config.toml
n_layer = 12
d_model = 320
n_head = 5
n_kv_head = 5
head_dim = 64
d_mlp = 1280
vocab_size = 2321
activation = "tanh_gelu"
norm = "layernorm"
norm_place = "pre"
norm_eps = 1e-05
positions = "learned"
qk_norm = false
attn_scale = 0.125
bias = "all"
tie_embeddings = true
parallel_block = false
init = "normal"
init_std_qkv = 0.0266
init_std_o = 0.00543
init_std_up = 0.0266
init_std_down = 0.00271
optimizer = "muon_variant"
lr = 0.00837
beta1 = 0.93
weight_decay = 0.027
lr_head = 0.00483
grad_clip = 0.5
warmup_steps = 200
schedule = "wsd"
decay_fraction = 0.638
decay_shape = "linear"
final_lr_fraction = 0.0
batch_tokens = 65536
seq_len = 256
doc_mask = false
z_loss = 0.0001
train_tokens = 411900000
steps = 6286
dataset = "wikipedia_en"
MLP neurons of a small language model. Each row is named by its layer, matrix (up: input weights; down: output weights) and neuron, and shows model dimensions 112-207. Each number is 500 + 25 x the weight over its row's rms, rounded and kept within 0 to 999. Numbers have three digits each.
After each neuron's rows, "fires after" lists the tokens most often just before its 100 highest values on Wikipedia text that the model never trained on.

L4.up935:541464465512504450467517510534460502533542499516503525514447438476476517466557497523507528518513535483504511480468504525524490509461477534476501466506465479499525494513539509493534491508519509529461453462526502494490498468521469515519560527518466524504501512515451537496486487509562526465
L4.down935:551492504513485503503468476501470490491498472457501524474473541480474481476490555498529479548539519506533493516538506520450481474490524488508503521517501513506496488485519483503490496509440526515485510511504502521499517498472548507494493517486503452463451478507510527505501477496461524502
fires after: "ub", " sp", " s", " un", " S", " B"

L3.up880:484476529529488518497437484545508460481490539518541498500484490473472494520568507518503480472477471559555492493532480498479500489475465458520476475527504530518555494519522511517478450464467497542508516496522454494503476498455482497509528509513503487504473513502490512477535534499537502459
L3.down880:478494524449464493529475514512498539537503483557517507487503476505496497503474497511499516511498551503464498495504509474489473489518460550491464499520483473495483518521513564495496527493572472486434495487486494520535458506492499523523481493498487522491488465448508472518497501484527506509
fires after: " s", " l", "es", "ode", "w"

L4.up670:525466487532509484492491523521464507555553449470493503463540511485500465493491438513475448503536528469487499547511523531532504503512517503473499484514507500503530509480517468497505490486435494500455520501548545507504465494515533503508491501485476499475491507508512539519505516537466491458
L4.down670:506525454454478484490472496496517486533503485504530495480535506440499488502446497486457519528498491512488477486486516512521499467518520516523508439533530519519499523462493521541475474455505498468517501434540468491500531485512502525458529508539502502507511497498516502518497513524461491526
fires after: " Al", " al", " ex", "-", "l", " All"

L2.up750:512484453525480473486514521510471460470553535493452447497518541529520505487528488539474504490542531517539482505507511485474491519489464496500504502508504488511511476525477483490480478501481443483500490473469518481475470475539508556472485519477512486459550478470503529489504514489502514491
L2.down750:495455512511517526497483530510484529545496532453497490536489486474535465455483490454485471518504480447458484511511499516491513497490520443487496506518480494479477533482540517518561508463514534459505484525512520524498537514493505478530470490512461510503452529499519517512500496563531498494
fires after: " v", "{", "-", " (", " as"

L3.up191:509522502496494528491509572535485465494490462486513497507550516508521449507514502495503500521524522542523489500475540504506512513516529486457477480489497519484512435513479499524523525459519505472447506528484485495476499524502509484509462484464464506476498479531500521524478471486487514485
L3.down191:483536482510485505558517482497513487523516468466491492543486493488506501500525517519525512512501569452470517476507560516443533527468490549466501504482489477503509539473453496462472559523504486503468504522464505476482522525524466507489508525452491479511527499484508521504476471459477456496
fires after: " an", " a", " A", "A"

L3.up1004:467500479486493513462506491477564509482536511506489489458515508491510509526496487525443563512458529531514538519482528528485437490469506521481477437472516459429467506462499487538529486489452499463522443517503507513510466493508511489532487519469483450499510522517499561569475488490476500535
L3.down1004:528499508516503451507509488553498487502465542482482548501479489480502510533510521503487486521517483429504503512490490521515482544481530497521505516506514510523474479473472509475491516506529483522506478465564455481495493465497549521510458514489489540480490481509481486457512526462489494510
fires after: "h", " G", " K", "ak", " reg", "k"

L2.up892:490482501497483526492514471493496466499509489490474495504515492531504464500534532509452502543493513528490461476532509494484537488456493460542496501484475486512488517510538470464526517520502498472473500513520531471500565481485511533524492505483499499496537481484487487517489484479495484531
L2.down892:505468549486499479497508526475492519504539513540525561519450505466526537496461496511484520484493493454474520491539526478562498478501475528464526508517520510458490523481532536513481509489446500530503486493479471494512511450488495505507506492481492464558535512508514501481527438493527517527
fires after: " (", " \"", "it", "^{", "\"", ".\n\n"

L2.up526:458500491547498499516521525509514477478459540480471528472529536493520504528549511535512521492498515546472495494503508487528500509513509495533463503508506530512486464498532472475475526501468513513472546536510460466496531473482540450480474481511498490514546483505478512516515500431531462484
L2.down526:530497467512535497494504541501504488508515486485501494503525468518512511483441529513524490474494488438519506474456529504493479527468519505465541507468538507522504549543501505494492488502530499485487517469489525466441497523520469490513477488522496493494539524520495482519464496537503522506
fires after: ".", " a", "ort", "A", " The"

L3.up585:523457496521489542527501563459484491522552496492504512519470515506470531484483473498522555517477526491478521501480512474518493466523509518518505502472457465466489451508504481472484470483491528539521502505515491513524471522477484466483549495477509458529497521511519514496509480507521468514
L3.down585:493510487496466473566497500467483504469459490470525543526492471472479540483525487502502471490482482498487497505502505528510489517487509487514521511502535538527511512508480488514494543483503523482507476506508507502520529512483483466527497477495495476503497499518512546516438464482508548503
fires after: "ub", " B", "c", " P", " sup", " trans"

L2.up852:508543514569550489526539497491456494467500509501484497521522536544507523481516541499522500486553479516508504538473485483501491517514511531491500519489449529493559515520530529493539493476491501498511489505509516481501467471493476497532523473470437488475481482479502487533526475492479468505
L2.down852:466489539484499434498489541466522490513509519499496481523469486480509477473496500473514544531496503523476474501532475497461505525449482493487502512534474504532482526489472478535465479517514493506498501543509472508509494521481528501495520514545515526483528489494493487482506493520560516521
fires after: " F", " O", " Em", " A"

L4.up503:478524537514488481523524498469558520506534521536536499506495495523515504542495523486470559509494528475553491528511503479478483472532492520476466472491513501533479500494445523542521487516477522502543490475509531527517496502469503459466490489451484482503468543497483473508494504520525492488
L4.down503:457505457490518504472480533501453487518470513507455475503491500546509534471487529489511498479431499491512502479508472500486493521453494531516513495479510484503493490502484531484459501454522531495463513524498509470482524508511457497518515526472441498473507469506522493466525481490479549457
fires after: " d", " D", "i", "d", "st", " I"

L4.up582:468549476503483522513471503511516512496516528482522537505521498475515535457515542494498551471507526517516484495512511475507475476480494533535494511521525449502526462528508466518476519477489494470516501551507452441537551502513460450530506489535483498536497484482471510484494522506529500491
L4.down582:506491527475503501529493500510519519492530555487482510504457498482552464500483506516526471530527496491454480500553515494497518485493460523527497508519497488448532494556464561474503410514468501507524499454517500494521492525554499502511510477483485527542486465492500491496491517524552501490
fires after: " a", " the", " The", "h", "it", " y"

L3.up1196:516487510473491496483543498500504485485481487504514495483507518505505540491493468506516494527532486456535507516534549491453527486515490405498531503508494587478491523474495493532530501501469493457524526510474525504526520499512503434500453507533540548493500541490499491472509546520477472515
L3.down1196:477434567478461459479479528518535509521476494529490501528460509549544486503535497500486558515454512486468528517494495517467469465499473500548519534536496499499483493552518483493453517515510534504500507457519462451499506523537459491463524533537491504510461463472504534490474528530534513529
fires after: " W", "ost", " Gr", " w", "w", "ore"

L4.up1010:441532478527505513481477530493457494471515494495495465485497497521513529505508479480486523468470456488532514512514456495487483488513483435484483515519513503469506512531500488492511450502459492461497524510534502518497459526492519514460493442489502506496473551489510489511521526493522494471
L4.down1010:472533484515520525502515519430512497531464489508521532519527492512511479538514572519517506512466508454529482486522535519509516469471475508467468473533472485542504496464518524541450546526468501513528493460486472493482500510515537518481486535531500472521526499486450514522509448494477530488
fires after: " e", "he", " l", "el", " up", "w"

L4.up798:528530500540480495493526481501482517524543493478487549528484517472490494463485556488498488540539477492503452519471523550501505467476488495505489461499487499517516500493490472476523482465525521500521515493547522454544502464518511512483524474498531488529516537522502504510510490533509519489
L4.down798:482507513546519472487509514515502507492499513516505498445508499505530470514490541526519523509519482520534484514475515499496508480504480488535456476476524476514512482483492502485461494542536456531501476447482533519472463496517501485522499483526517475496525493503509543492484490521489500509
fires after: "b", " Br", " v", "r", "ch", " Ch"

L3.up170:503508503537541501471500563502478514513462494478458489485487468505547503478488475508450493489481472479486530543540490506537471495463510516458536501507511477495488490517474560488480492443518512478452528532522480568486494491473495489528453498505462486457514493514473513465484460513495475466
L3.down170:485541514470492465463546506481496485533436480530485503516497484549479474527511524517490484482506531491503536525449486500503498512538510496563494507497535516506522492521527469465485492499449482490535551471472509524442461496528532500528490509523451481490494502492466548497511493475444529518
fires after: " F", " f", "al", " Al", " All", " Cal"

L4.up1196:531502486528513468443499523509497512463527493499500525502465489484559505516522480491509520458475514519510474534501515488525492506490497506524495526502471458463516511479493538483449465467485500483440534513497476459466450504511501496501530513506516454544510519466510499513482549492441547508
L4.down1196:522485452514458545500487495465484482453512454476487559468500523454478514481484486464493517522503468519484516508534517531495474454525488461537507518472509498480487496483512485507481493532516557520498520517504490537498504472465475510480513475498504533465465509475536503483489467532567482484
fires after: "c", "p", " acc", " bec", "enc", " c"

L3.up1166:533493564478531494529490494458533493523524494498484515517475490529503529486501515494476487457472487475521472504483498464455484476511494508505509493527439494520492506609481438477493514453516513527525519495542502504500456523496468482530524467467521518475550552505521488498484517489468506468
L3.down1166:457529504503527512497478487506467527537521496469483476516480477459466513502519461483531519528493479521536493448511475485471527509521491517538476482499539478525503482472497469481512487547490477485483480478456501488488488480451534473498501516526464468509498507479534492505510514526509492525
fires after: " t", " B", " b", " T", " f", " G"

L2.up421:512550491459495521505511520509470484432495521489463481485506467507509484495498506505525518514492530496425485466452497526517460487514508501480524560494526501483546477543531530445458533474520527492511468482462490521503474526512474498506533530520530492496476467494471486495518493498500499478
L2.down421:539456549493549487519498476499492506465512512499472529497438483535513496524481496516511522495468507506499506518520516508523529483482522514517497509478539507492504497540489487487509527519467530477483481474479478493483506486525509528553514467508518471536482403490457500489550488475501500510
fires after: " O", "M", " M", " f", "O"

L2.up937:500514504523522515519510504516488459548554557510493486510537514494477481462528481454492532473495466496503503530519540520494499469484535520526476535485524520480472540514485450465513479513538472516464501517493493497490502452529465496488480501506485486487524533481500524453541510525513485453
L2.down937:501523443532522500472465449475506441548478486481507508514510494505486487476497476536474508464497503484513491508501503505538518515482500499505451537558501508519528478501507523508424506513495504464505476502507506481508514522470534506474495519472471427487473511502503468463470531564534523501
fires after: " the", " s", " to", " f", " le", "ch"

L2.up41:481527549480488518483487477480457484444505519490468495485557504461529516484491519485485527538535539485482517483493505468498489511494497504509515518521504516523481442491485460507492489483492504522467461487491553499528487492498557519527500496520483529499498498525551457523537505511558499514
L2.down41:530518517518502500463451511498496500488507462502491529478457490481512492527524537486498467511514534527577491503484495539504495486521477487490474488505511488510469531511496502549514488504503524512520487505519516482503484509514466498529473450541457445503500533513511461471496511478535553518
fires after: " f", " w", "W", " W", " F"

L2.up789:476431530501446514509508506524480552544478500503493495518463529456444491495506511501501462510520459481508520494501545488507468501468529509471508538486523523500473485537493501487488499545502471477494517551509495488459460508470528524501486483504502490556495504472481507479537481489515479476
L2.down789:504493517486484517456471489527456472469540532515488510507520523508491467455498499508530486476477504495482506493527479543511526479438458529528489503501520498549508512504497500526486520455483481555523527520548466532543516510538519516509507525465466466490507504510488514506470472513502541515
fires after: " S", "ub", " K", " B", "ag", "ug"

L2.up606:481454521474540487471510534515486464479473501496532535475511495534456508454478541516432505493538505510501484506464515556480485520489490500506465501509514531528535480468446482518505541483495490499488526506531499514531470484487477534510486510541521539511474485514540498515546550537454484493
L2.down606:500542511505519480494490505488548535531487497503500505503468487489526480506513497511514472495509525491490450512495465469485458522528474518510532479509491522478518495488510526462513497482480486478487515524481459459515520503503516525510543535566509468507480520430462549507484461474463538488
fires after: " H", " (", " W", " w", " F"

L4.up960:550489507528493505511497551480510491554478482461442521521509511488552469465541479542515510506485510499535435517451470508494502490468485504478509479504479527525495514515504455469504486465505490503505498506565530478458473476543487475481486544487501513523479513524542489531482506511485510530
L4.down960:535522492464465510531486498474486502490542488505478506539486490510523533522460498501491502538485534494468499539471465494521535476494490537516532503562509506509516515508488525458520574520492488518511541519472501490504485473512483483526464500512492499525483523477496498468508543489495506500
fires after: "-", " (", " on", "–", "ell", " Central"

L2.up1149:478516516482491508494502507442518513468472526462537489482490490509506512484454535480530561502475499515493531507497523511500494488478501483463448512498517462449463509506476520469513488538489461512516489455477503489483489546471517489510457449468497511487496478537488532516537479494492514517
L2.down1149:542498479521511489498490462519505475493520516487506489489503508480480462562483522530526432490507499502500539500512513474492469452488512477543481565532502449481443492498521510502450502448513531510488507489529486462510439482500536502510509464498484459470464473501518490503463475460482475487
fires after: " K", " Rep", " P"

L3.up556:479510534495526504506523488431494494536545540505495495516488507510501498502458461464502494486524495506496523551511517493507516512525506489509484505495485487519520519469473494485487444479442478478473485506470475488527463465518501495523526454501464512496484495509527465429524498511493474499
L3.down556:517477509496441496457476504473516465506493481521473500516454498506491497499496494513461450554517510502502522460459492505512517513529543505455486495527484515524532493477509537463531514493487486494525466493460477541457492508514492503512523510474456484492483500466516542521511492537535486548
fires after: " and", " the", " De", " of", " to", " in"

L4.up311:530510499458496488520482512503479475426507503496510484509499493502518504556477484514471506506550516481497509518544479502488481505460493508479482531475528514462510463506524534477480525496571541449538535539480504495511500517516498476495438500439480479501504473482501519554519494511544518455
L4.down311:498476520526459519478538494530509505501495477503503514496458433536499494464518520508455506487487518511514538493486521475505542535482454486525481500490475465481525503517520505467513475534519500489511480515521509477521453477509470504534468528510471508557479510518499538518522482467473522494
fires after: "A", " cont", " A", " Ab", "ist", "ing"

L3.up852:483512549534526502488483533458563517501494465522504481524493488525500511529518571479481524469503558495463500508506506458490503500534481523500496471493471473494458502507468524517467535542463479511498473501485497483496499517520455454534523520501510460492544530495494494487503533446488512497
L3.down852:513532504473547520501498498490499485504511500503440503516494473539450526518475517492534473531482520503502525508535461526477515483524468482480495486490491490520475479541509508535452515508494522478462527515541471518515501492507516488490460499527490502507470481491507507441501493505501530519
fires after: "st", " St", " Christ", "id", "ater", "d"

L4.up474:526506511509498523532536500520510510441517467427520453473515467504489525497514514477470531500520482499477430541493499499487456498545508456513510482482489504523502502507498461485489547509522517456475512529498506500505508477521510485525518531473479541503494431502509511494496485530533482588
L4.down474:539455514480491487509536500461459472464534482510531525452491480474550472523516524522507500482506509521467536489477493526497516558482464508542455517492526507511470510522534447527533499489527487543502511487516491502532491511460508498543480497565486507524520493491492453507491503478521527491
fires after: " ", " No", "\n", " Je", ")\n"

L4.up992:470509491496532453537515500489465462538494473518514483510509475493502532487515508482523490485490513481503516491476498481490450468489479524513452513515455576520499508531498521522545481540446520509501512471503546497491514462484504495499516487532480523547514542501504533492445446527502514437
L4.down992:494501499488563495498521497513488476523518488487463538507503466490467519543468506493515495506504505529519582493484512446514476521506551503449499525525499499527484525494512479477519502497464477484505489476504491487478493482524486499489475490520505541547550519487492547505455503523506493507
fires after: " S", " s", " Best", " the"

L9.up236:540466530501469475532494551489535483511501509434482545526521515511482490505506477516473499507564504518506510559499498469475549466477482520499486463512462499461482501483510481497544530504512448470531469499541523501484523460517453503477520510517519534524494465471470514479510461484448513518
L9.down236:509510522517500444509521509517491517476475481509496490515469495448522500499496512496490527513481524507531509498481463472515454491471541539548491467519549503482499509498479490499484504488537528538519493498454508494475505505513493545485491520444520537505487470525503516517484487475489514487
fires after: " (", "ic"

L4.up391:490485474547481489521519509540478472487532463464477421487525507526516479525501481530526475508520493509456513495520496472483540469458495534429481504497519505467482475506467527513468516497486490473509521467500502524533505479531532533511477518489485533534452500517498519500505517489473508480
L4.down391:478511491485508493504494527494514482525480515503469474531480508491526507495472489486532507454516530489504539475480528498517484504492501528534496480490473518502504518461537487501476476484482508477494500477502530461516530485468500533462498489506503516464461492515535510476491534542498547466
fires after: " Fran", " ex", " N", "n", " Mar", " comp"

L2.up548:445536541538496521501504481491517512489512515521499524466483511461507500496511529505492477515507512461483508531513492481493530495541490488502512504511566464485469489470468466559484499512526496524490450498536506500478493527475522472499465486481463533483509502445443505472485479503474543489
L2.down548:527490466493471528453548499513540508474514471500494503524536503518524477486506503477465507475502465511494503496489528487510515478549478448465500541470504536518514459539518509518545456592536511518473490566493516501495490521539455499502540523485502521510496495505508505496530478502467464479
fires after: " R", "R", "in", " L", " r", " Re"

L4.up77:497461446506520498464468460470513503494503442481494529474524515503530512507534543487493484488475508533514452478486520523506468525517498525470460507503516520556476506513519466510507514525475503516519493506550524490500434430555490518472491510535529539524502509487505534518438478518485512507
L4.down77:529471485508464512502508518470527493490489461525487490508453482497470526485439517455525515500508459486485503471496477500515489477487536500519498519483506497494565523510493490485516472500528462507518506511510513480517489481486502499500488536530497494464465495426480484531549511504521491469
fires after: "-", " (", " re", "ult", " inst", " un"

L2.up267:513493458560475473486529560496493524442521494508482501469518497497483502473496511481448503522462482505468486501533507475487496491498517538488472496530486470461497522494510528488527500452480474514464545531517482465529511502517478528547457472504479432481488561475511517471475475509494480464
L2.down267:511532551486468496497487471479528524512506540483498486478493489481528537479478490500499508493509495471502450550504515549518480547564514476500487547469514509493523495514548515478483453532493532484471476440536497513452495533530489493538472501484496494469486452514476549492545490502476527468
fires after: " U", " A", " L", " V", " Mar", " Val"

L2.up446:506548496553535557464508472510532491489483460498494486474519503478514504461539471514494474499516460478502491508484484523498470470451504511511509520508474475491500503473530481494515492508509462469449495500486522449521515493509508504507555531477529484534511475486520458519514507516473549504
L2.down446:495504520492443498517538519483476518542483504485507475532478486482562493495496468522511499493478488512494473461499480532513541518505430496506508490529496471464561524501493500482499484463498507487490529500496490536450471555506548490505532528530523508513495520517475571448489493445508559507
fires after: "b", "l", "r", " art", " Bl"

L7.up151:506491473557505486525473524525503507540465499527490505485527524514485447530467523483516489494492491525491469519496499488527497515546499475518529499509475530455497522525483493500505478457472491506500468483478489482536523506484503492535485507454512474502521501498500504520513483481495484490
L7.down151:509494515460480499465502479464515502517497489460485506516468460518489483477484458510456446509494451497518539460499489515539507538516513489483483544513508516533542471445512474496454506496527493542469474479488504508489483514492507475522465473527465498507505504515475518527470519542481483484
fires after: " c", " G", "uc", " K", "c", " M"

L2.up1095:524504502518550513477496507518490470492499476522478506531520498491520481529477556504473489506497520513478536546498508436456510475454516486472496465489515481515474467506486527519481472492494513501514455484500467468505524504478481478530522511475490489545481471480499457501512511491535429499
L2.down1095:500505516530518517484478524483508491488469549515499540479500488474515551498479513493488468493495482464527524488537484512486487481503498493489554484527517491529519510490528465488499512509506485499465511538497490460514488498495553500465507489457508472494483513493498459506465533447528508509
fires after: " G", " M", " ", " F", " P", " R"

L3.up1124:515466494478517527470514548500497511463467507508511504502512544478486537511460515481492548490518492475508520531433495476493519513526501507485554516499468498503485500494488502473475499527516550492474513486499498501498568493526479525518481484458473555516502528489535473498536486514492451501
L3.down1124:538488546517528478510531512462476472532543454533529487476460481507532465501526482529525518469546531542513507504503481534468500512537505476433499511500504490476490511519477484517509495461496458520546476512500500486501465449492516495462455499515529483484490491459506531545490516496484475525
fires after: " ", "–", "-y"

L2.up281:508481501563530506527536492499508509484530510529468492536498492473478507460434526507458521510484516516509492522498556477501511466477465509509531446492507505524482460468534507510506470508483461495511452486489514482529491465521485523504494530471483456468503452515532525503524495508503490479
L2.down281:489471506520476480495480531497483471486482493477497522490525525465530506539501539518516453511535484496480517483505478549524506481511538502534518485508482486496536538519496498469476505490547475524482487495516513486500512449523478480503493534532498494524474497438486464524483504466531475506
fires after: " v", " G", " var", " V", "o", "-"

L2.up546:485497491496517504506487535516466514496530493504458518460509452512521485490490475510482516501560523530484478525452531515475482521476501506494502513508529516443511544496545505531503542506491513531492512531502475509490471513519500509486433494483472481467514525506501506442514496499495498494
L2.down546:545513488501503518546480500469511518463500530469497525493493509492529487532496466479497470524483507474489524475457475474521485505500475527524499500530539504511461525461484538507482501480503530481499527483454485501483500520502495505514518499506515488542476515532481509468508469504523475487
fires after: " f", " F", " occ", " v"

L7.up921:482462469486556503500488496512505490507521533502502504486539426509493534451433457541565509507468472496497534515533524436497473484512522523519537515497480516533486501521540493488513492515481510506479488500495486467470475510494505488486523525516465559489490522466493512480514504479532520478
L7.down921:508463544529485469485516526561515512467451509517488538544499466521465473480499523486524458485538491464488510482489480472507473495476457480522478443530532451473482529502500495495487515454505524516525547520482469501531477478495517480508479499515504496508508522568509493513563518490481497458
fires after: " h", " R", " H", " S", "ol"

L4.up1229:488512514501517472510486532505503506465494503486494495502471465520511477493504468495524504541470507440465471511451488497509492453460449516440496542482478427526513474496503498479473522484467530529520498487481508517509474525519522505523484497499546484554504458482531472510512491511538545482
L4.down1229:528512523510464465486473524521470496476518529453493513529484525516500496492461521512478481458529522475514489495481480508499484470515495552508506470535488503494554493544544476491496544449499520481517489513489485498518459439507484528519456539536498500565477496511496549466517514495526507486
fires after: " f", " F", "M", " m", "b"

L2.up1079:520484490508516509512539444478493503533514546508484534499465532514496513492515552527464511483478496480481520496503522505496480508483505505481508449475468480453509511494531492474493509469517513494484506523473521499501451468505543473481492515460490512479493487539490500543508524507557497468
L2.down1079:477499505471490537530483492498500511512517515456527540486507483516469490479506564408470507478489517487488513476492509521490513460505553525502544470517491501466517521513487502502478512499482508469482451534475492487535494475503483464533534471456461536471560538517459481507527477494517501501
fires after: " D", " d", " y", " L", " Y", " R"

L2.up1231:496473542519469497493494488458524522531545501512489479438500494514482513495514529500531472491512507485534515512508535514533510472508506495493540491479473495517536486483508462542497513533473506519505480502506521505543464510505498513489497546527498547498520470478508467499454501459530567535
L2.down1231:520524521523533535490504495489524509502526473473520561529491501522509477480504481490497469517546517510486478503475495479508481464518514507531489532478457519478491490478504536500515534499506541532515433485500479474501493511481526534522550498447496468484458504539460485483500515445505527484
fires after: " R", " St", "R", "-", " ", " st"

L3.up774:492457493498542485498535485514520494525482504504485512484534500534501472471503530530516506486473493489448503524524493483472488516476516502492493507484502522500444486508509481472546536507497478494545477540537499475480503469514433488527549457497512525508498547492487525518507524500517543472
L3.down774:442521531452480511485517505456461499510446480514552551447516505485524474564494490480472548510508482536517510490478516447519506475541454503527529492510455469513539503471494495478435556493510506476474508542524492527534513477485488530494495516527479455493516555479503549491528480512493491507
fires after: " H", "H", "h", "ow", "aw", " h"

L2.up1128:503514468530524501504504451509510492478489509478518491478504533502440480448539502451497528511486509536504494508498554498515510515510510435487504510543484548478542478534530533491519526468490508487529491526516474508538491442479511534508501496457493487494485495503496495511516478527506494486
L2.down1128:499492524494519558489514471476521464470495515491464526538447484517549493535500506493512495469497525498481549461503534498488475507526520521498502460512521536533514494503487510514520452510452518501512493453526472525474452511469485475506490520529527485468529476507526492474512536493518484485
fires after: " K", " g", " F", " I", " G", " A"

L2.up610:505496571467522489484505456499468484517497553535489453511526519560511518466525504498514485516532502522493501502495502476497494486501474517470465423471493498485507499535492491507497449536484437518480559508505514486524482510532481489529503529467494476504470489501446547482515489519472484463
L2.down610:492518470538548480506485519546476464493488508531522544538506518496511482513527491484491461529495493480489490485460495467513505517530502508505473498522501493510459523504500508535495501514545525482510524504466479517498472494531532512522495482495497485466478501496463506509535499534481512512
fires after: " T", " t", " D", " p", " d", "D"

L2.up982:504506438511546481457501477509482491494503542508529482530515474500491550505500511463466481517504504499483472539496536468510488535512438474476479529502517479484482518483492491497481499524516521474486446498492485508520444511560457492475511482510503517513492527519534482473445527520491475492
L2.down982:451482564525474474563528491471486470489458516488480508534480518507512516522477541506509532519473482492505527471524494487464466471506528484478495481504461552493511482498527494501534522506503510543502485516488507549502506508489517487511501545516527484501515467490477533485544459506475504521
fires after: " (", "-", "p", " w", "c", " p"

L2.up669:509447473432442443517502538533538481478495550479479500485537489478520487482486515525523517440479530533517485507534481510528494504478526466519511510504522494519484490496543517467508536548502513483505531529540493521507468486482483471486495535523525588476502500460480542507555540510451480488
L2.down669:469500485484485530454516468523490504481470505472482450479487495482519525430477504477503497496525520452472514484516477498543503534516491505511479507519542515472483518458476534518524528469485514520505467466516457545472520484455503508531508498483501490511525506546493509518501499521480534504
fires after: " h", " w", " sp", " un", " H", "-"

L2.up22:540458508480499512481528492520461474516530497507486484491477491502521498515471495532510501515468565482536486526496507480524467503474490531482506513528527502521482468512487555485522466466483504473551486523513507521504474470508489503524522511501492490487491513509534498494518483472540457492
L2.down22:474518493481490469508477498529496499510502496474542497514506508474483497481534494530476501496544479558504513518502511461515473533444511465520469493511461494498529508497522515509434524461531504545486487524503541472483507516460496489506562432502512432509558502476513492494507478489477541485
fires after: " S", " F", " f", " D", " K", "af"

L3.up844:545519526518485496518465498515524524537508532515481530529495472505483472504515486493515483466508470467522493535493486492486460464493507476474470470474501472454510502506561539492499492501501471508502520505536467533507498504490490489487450494459467478479479524492465484518461552544524480491
L3.down844:533506508519493483453491467520512518512518498514507475518529519497474485540494478505503521519491537481506488526479497504485472483484525492466503507498480505466515522496523513449500490497510503439533534485519509480552540467532511524491484549503482491474509501482509537516449517489464510536
fires after: " L", " R", " D", " P", " C", " G"

L3.up1025:473488488498464462525483497516497452524484472515511509490519528514537561534489525505458529511498516492506495472510521489474459466540482472513523535516466517510504517534511462492507477516492471513553536523532490490464449465429521521501498493514490481500504526504463507480540524477508493498
L3.down1025:525492545519471539547460492483519524482494524516515546546467436460454486529497473512489523479469510478497532478517523522492474545494491523482503490476458498502493513451487465517517472504474487549523459536527492502537515506497493538524484516470456501493512484485589499465487507495475499500
fires after: " v", " f", " G", " as"

L2.up564:545507467501510497529512475504549501498520555477493502485445506508514496465527509473511465508500467498561488516498524486535518523471497477518547529502501531500522467540513438502480516521507514446484522517520500505518515533492490498448545537466553492488522483472469512516537527510470465463
L2.down564:559459526467477534480518518537542482509539503510514480467519513452468500498444479494531490486480501476466529510475489512510509478502510482506478524497510526471543514520443516506493497511519513499496496509510506519494504467499503519507506482447536518492513536536501483479485524557522530476
fires after: " T", " M", "T", " t", "em"

L2.up938:480515475474467465526491476504492474485521494469499480496514492506520493531524510455504486499480540487503524509544515521533500533519467457494476484517496543513489518531490443495505484496504508538515450502506503486506517511477515497550484534559544503475473544526526471491500526506500473504
L2.down938:524527499566516500519471527507510525501508525534460518523491487521462485539496482513500504534552460475512512468501539474479456480508469515476492483500491472477515544467492497457453495499477494475515512491484535500541502525482528513470509503470522481470513498464512475444481477515482488528
fires after: " W", " w", "W", "e", " pr"

L3.up700:516500496494492495500451529484520497550501534526480531427527506501479529547519487498488475490479511511525497547524485432471512468470500520543447499504470462500502508487506536501541513516489493561543521512468532524474487466466480499499512503513480567532492494502468495502475506508488497492
L3.down700:478490489440489528483492496469520469504530483453527528489522467495541467496481520511492486492463484493489531467502484506508504508493470520599491501504510506464517508478515478495463522510453486497502499448485516512532525451445446563510492478470539527546469493464503551476498463506535509467
fires after: " S", " (", " M", " P"

L7.up747:486470522496470473517499533501469499474461503514514478483526544503506519454476512510503470481527489525513563478477457512486563557534518479540520510474517475498498418498504531518509515482544509490481481507493470497494514468486480495477492481497451533483482529478476505510494498488500471472
L7.down747:501517475476500513468472530519478498478499490494465465499527479518471485502497506520487507469464512508543526492510447513497497481486460514460496549478517510529506514542498478512522514476479511480510491446493554465495509522542510521491484506514527501491466494506496532506507448512508456501
fires after: " a", "A", " A", "a", "ra", "et"